Weights of a small transformer language model.
Size: 3 heads of 128 (1 for keys and values), 17.3M parameters.
Architecture: RMSNorm before each block, rotary positions, normalized queries and keys.
Training: a variant of Adam for these matrices, 12763 steps.
MLP neurons of a small language model. Each row is named by its layer, matrix (gate and up: input weights; down: output weights) and neuron, and shows model dimensions 32-127. Each number is 128 + 32 x the weight over its row's rms, rounded and kept within 0 to 255. Numbers have three digits each. A neuron's up and down rows have the sign that makes its largest values positive.
A block is one neuron, or neurons of one layer that tend to fire together. Before each block is what it responds to, as a language model described it from the Wikipedia text at the highest values.

Responds to: Copula and "acid" pieces
L6.gate135:086119112206103146128165160074098119193091128208073142127118065111153138139121129111081109109183112162090072127192148143143140157110182096094124139139091111090153150110159085095100080131156093148157142154215120122123088116117142097100081118150143114088128130158138118087156131124078074148
L6.up135:146141115153106144151126103103086166170147135090115108131073140095169071113144157081056103122097178090180125129105121154098136114125206146182150097138148138118183125098098093132147130125135118138205164110143106140183080203114084105107146114111162131130083154208108130188155131150186142149
L6.down135:156148149141092173103090154112155140095121116129185109180118137083141145115153072121165190096125080126174150129162137104134121109179090139176129100122097132093102146108093035118155095110050089083153143115152162132163066145087090084112098142097157111160227148173162107127098176123148131140
L6.gate371:180134091131118166115086154154195144102142140097104129081135144169105122096176172138121056146062141152134123116182110146117109092140130094090127112174129138150148121129132168129151169164118109119078140140067074140132067143136137143093130124143146129126002111148096123113091152121182108162
L6.up371:129088151129128139100074153103148154153183183095111089065124125148117187102189100179094117125120162070118098083191163140219082127124105118123145144135170127143170143068176112091144124112065126058129079123122081098179089185091089016122176221136115136137131124118103103081163098106101122142
L6.down371:127074104092117050105146157150110102075132157137123163128139150103062227154065127179175128134119083093106159105145168055105163125112118131068135106199107124101118167120117114065175099137132130193123161185082179109165128200121083130142127145122097131121189097170140112098146135125142108133
L6.gate534:121161097161111145164115079156104164125149123112172092110112168146111156154163095126136217143143099174131174116107126188182075116112121149125120176137127178048142197135103124126114153172114162179148115160117090090161144167146130189048140167137101114174109126101167102149105164081119163161
L6.up534:155135061179113095110111141110132115089211172157207121105135162074138107111093109101129183153203126145013090144104145146162105155140125055177138116112117143140199176169172090158095148138086136147098123126077180167090173142106164126094054106089167155125113145138132133083106100114070133119
L6.down534:118151136119153189145075155130095113067156124111121136167112218112082130107168103147098121140149168151098119083095138101161192154154099068120066122120165096103134167144040117117142134101156124136073155083136116100078097142092158119150113238111088133153146130176181142137075130149114149113
L6.gate639:137163120151132144155149161135182125114196175098148119079137134116052167128137142156124179106099088136105181100144162119146133105115125163124162129157119133103136105123106130106175147171117176104172185105141137161156109121116211163131117137076081068140122104139188117094044173136136125137
L6.up639:135177122171089152129143191172118099097156131036135129195120114113106127097112114138080136093171123096126148187061137170141106102113098121124149108141131141122089136104141103075137091165147168112100133117094147074096124131072056096119095167115136058120162124129134126158100057175128167142
L6.down639:144131118206142150078114121134059000138119176138069135158143150140209075095144147114108076087119198151153076122138092131108158143098147124190150152121102150153129103162144148126147124052121129119138199120095132159150199148113106209137071124193160169106148108148117150068169128052087062112

Responds to: Copula after subject
L5.gate42:108133153106115132169116101153148059152096110165146120122086121157145155127166092119117059122133148121153076148134031115096103140086154102162139194112135115104146148119143168116167146175099178191129220129083115159076078094123104199105140229091121154147155116130176139163087124096101125130
L5.up42:198120138125056126112151101075110138125126156160112128174131179126126122150120143156087149146124133180160110124104070142116107100117137108090144112151092085106108128150088166093179127121125137094086145150077115170177103158129153133109087142124186098167133131144103124108135159155156090132
L5.down42:091158204152167058109173158219130119130131124120149050135131161100173108154154103110139151119115107137121179132130116077100162120098143124111150139100119137144166126172191184160145148110124156100131120111116132072178081186168108129089125091145168146146153173080139139127151127072167134170
L5.gate158:138165086180113070152160124155171132225098154160128137118161138132134144152125119170131114091134106192148103140100101171150142169153112109097148132120124112104122149166126125155124144099127095199167147111139047142142149168111155069166131151169119124138126135117178085164122144119100159190
L5.up158:114133104178096080091187140124154123175087141163112141148171107129116192098154088181095150098089099136159138101062133117143168094125114148154108163108178116136093128170135159157136124082103118143193107132098067104144121111095120069156130133206166153133116101091121141144163119120137143179
L5.down158:109151088190098113128085136110108122165118191128117172131164108136130113074157102160132137128144107126148122115093095089150175109038133144128145098144167119130140129165157082175135138094130182158113151132121123152158119100117107128119140093106135153086132114122133107156104114167111104177
L5.gate196:148126109112201136154157094116119063115133124154149122146143159101123098085097115122127093115121130145130153252151112115159086128076097141160121137126083102114132079072106171140148085188117160130064150116080107102179185073141080080155103149143174093073164145158184052158130163127126145130
L5.up196:193130095145149107140093111150151134150112161151172130108195153075089145078124114139143123109063136128068105098145105104096121125149106124145140172060116096099179108115109162118118080125150154169129114077180113067135096111125103133170158165194138193086172111127073103146143086136157134166
L5.down196:058132178140067074080123168122100082191176156146103113085100053142085160126124111106111130137109185106113104162140118114134166180120143132061133142105106105101128181112130142106116098162069171139162046162173197139098121120131114078133154117119149110117125082163151117144139129108107123083
L5.gate200:174161149151168119113122136144140081149182143131146133119131104161080126135150148186128160095185149130185149147113170120113157183101135110114086140126131126113187157120145158074102104170123128153156200112121110112136163145125126131159133088178129138144128136145079118127111110152089115122
L5.up200:086166106112128147131082150139137044127020152155103112109106125132148158107126117085129149169120142135163074172110168166101170112095135104094081121149107101120126102112148124148172109101055093119125120239125061115115144112158163097149130124152115144167142119108139153076095113127109166205
L5.down200:128144123175111164137107187111159121145083099059097136174142195056135127158173125130106172137211153078169139160101098118133185159121151071114124176123187133140142166123109140119115187241082116137110151138132117143151098122133120151092106117125111124137152132164122104089103165153114140185

Responds to: Numbers split mid-token
L6.gate127:036065060120168078106158119113130127134156113121190151115139090051091022120148098121113104182099152071143050132173124160120124149089154141110153107140143114136155108134125129073107093163141099130074094092154130106115145128110134140030124099154181120119115144157143117092210169153145131140
L6.up127:148088152114181149147134133150172104187150135147140147141169128141132100129140073102102195169100132094171047105200132094132107115145151120111156118168118134164117168129106104093105056081125067139089094089181141090153142201118075134118152156193188144092097157114126144102120123077112159113
L6.down127:152150160106101152194094160151130152075125136113098127133105110187128152118170073162160143060144128136094237165140086124161173143163067157159155127151160142106088143126098176199120195152116155126147124177097130145151101134134150112176114158106073072170151088115099125083140113142107140145
L6.gate225:088150140138131114135119167162084122135124197168211154088101121065155128136103111108141074180133122114139115092088125114124143057141109132095098196107089094155169136087098118102134143127115100138098095162143092074122096119170095127112128158149069121077116118151172122102108075102149142140
L6.up225:141184146127183110086141151123157123187118084161162118155149132082145080191087124178119119069101114147126117127129153133081152112156171168139186123165128123126073121107109204213133109085108125151069109149107096082104107081151114084121107111126178144155131119157097117165071158093090153177
L6.down225:122132085075155103112154107153139132133072030142143092109053117103193175049143164123092117115139151088154146067169101141107187120119141163124146102106138121120134097130108180109055173096142094130117156086171136191131135172166122089074154150168144138149127126092129126137183153092117103146
L6.gate783:107118115101118137145102128122098182113140081206147140124149061113086098182153119105148133123150164151156182127143123135114077169219138158101138090107118100108121086117142112127108132162108120132080169110168178158183124101142137088113138194118064140134140167113189121120148103120136115147
L6.up783:090144083116146154117120120092102074158131125122123147171137123122094173148125163132155113098132109147159132120127195088090122102113120118046139173175106138135183089118158157154107097113136095085153116114108141131130128161087108142091201099026125143132143100172177085072094190178113150116
L6.down783:145119059098181129113143106079118093127089092127143149151149065133130172178172102186179148107093168120138089138087181113112120150099176173157169115107142125123121102111168105101128099010102130160176102122158138103139121120162137065189115095161123167106123123172145190154129152097158140125
L6.gate877:115160151093191152156082144163102080111136097128094089089157137156052097131096089121134161106114137127141115141118083081087118185159141124141123186124082141134146110082096117108149143085134065122126174205142097163120219169212039076156145125118158124128050103115139093107130133137138094144
L6.up877:041155092157118153125086097155138111150145156159170118117167129125123103122176138121127121129115150155125136109063137174135130134134130120084111161093093158138202093073181127108111123126068121151135143132127101077115155147183149115140146119104171130169111119125102129145117223085100172173
L6.down877:112163105170157129136075110106175107138089116168129054147118101091182150072150138159133126118140135048156168101153148128066110124137160121114140116095123126179199128106165215138085149133129133106163136119139169137096151144157162173119120116144118048111069123145180139096088117139166170215

Responds to: Table cell delimiters
L5.gate27:133140137139179137151125134161115168165134048174141121121130151129094110203131060147181114108141207171087072200139158173151132205124173158135112125122082151141189062120136082096148094122118096129121188143105110157102068111121092082142149122148097115086178208134131121108135160113104123154
L5.up27:152148126154103096066184166133155125161138102100138094146120133087077132160108130149072171169132209114135067083113098152059119160128130108167093112133105144177182093081099113111203073181096087119122113127146177068135142114163126067168148142155124092148104095101127111086160137137122182142
L5.down27:136182088145109126115129198123114142104121069147149128142115083060087171095149114106137172128127153147125141080152063144086154152086156125130134106134137169157146090094140105161106152140136163066151086117144163123116166159165103137079177177160114150111118068099114136101135157130086132138
L5.gate249:144152089108097035081107101174103151136127108152103077086114101114147194157085112143153092102131177088113074135117161123111099136122143117142160156141128100059143138163101169119109161129076175147086147110209063157101117168141116076100174160074124074129123114119148114107142158164083129131
L5.up249:121107173129144081124225134181113115142138140121131070135173125087129122029142131121139116145136118183118129108119062092088150119117127141136127162109125128142208072161038085105169114156152154084111131130149110129135166132149202203101138150105125116143142146104095098133133131098134142164
L5.down249:103043140159139073082102152119127128145104108141057165152155035132141172112143201060123125095092146103074184148155094109098117106168143100150115144150101103103142153161131145196154181111113118127207142124133106107129140147157088155109173121140146120158147188170164181137121093085114114085
L5.gate270:136127129165121128123155105130109131125119119072100098092101122149136101148173104132136073152111122151105136142203142170130105079182104118179166148147097108158110153179105103108133081185121176160126127058137093175134140189158058204099109121126106157131065129148164095158147112170116188131
L5.up270:199168099104100104122200137148125127093128120107127131082154151105202111113061131137178114090114065119166165108120099085134102160159109095127126109162151109092160135116190167124115057083163186099117112154136109191122123133168182126188088113138089090133202125133137114140094132134118093123
L5.down270:150129141142164142119118084057155112116107116086091144166096074118124122138116133112118153200079157117154097144083127113159102143161090148128107162060143133146112185150115156147183110142168119130180078107153178078175142141153140140134130087169130110192111141109187137177089094092202108062
L5.gate1006:141139125113127094126176092130100111177123114070026106054139150148177140059071134106124141155044128138103130181167066117134119180134093084189075154174114147124147187170141122103067151146136107106189107138093138141139089096106115119137122107115107032103117133165110097045112140119071152084
L5.up1006:126125197146089132103128176156119154172129128117105194059145104165168147163156145122107180148105125088154153127112071099121138144117116169129116129157101139155209107094085151112072168115127112093126107133160158136156063133124077095137168135106147145103202082130164146141095090161118133113
L5.down1006:111134179079126127065100125125136176144131138177120138164112036121146183172123130135135093199101116114131106144129039101176086102138132172086154080154119173196166109121113132158108090068130143122188143148148149119147140120124111119156117191139105091175123141170088063121167142091140151149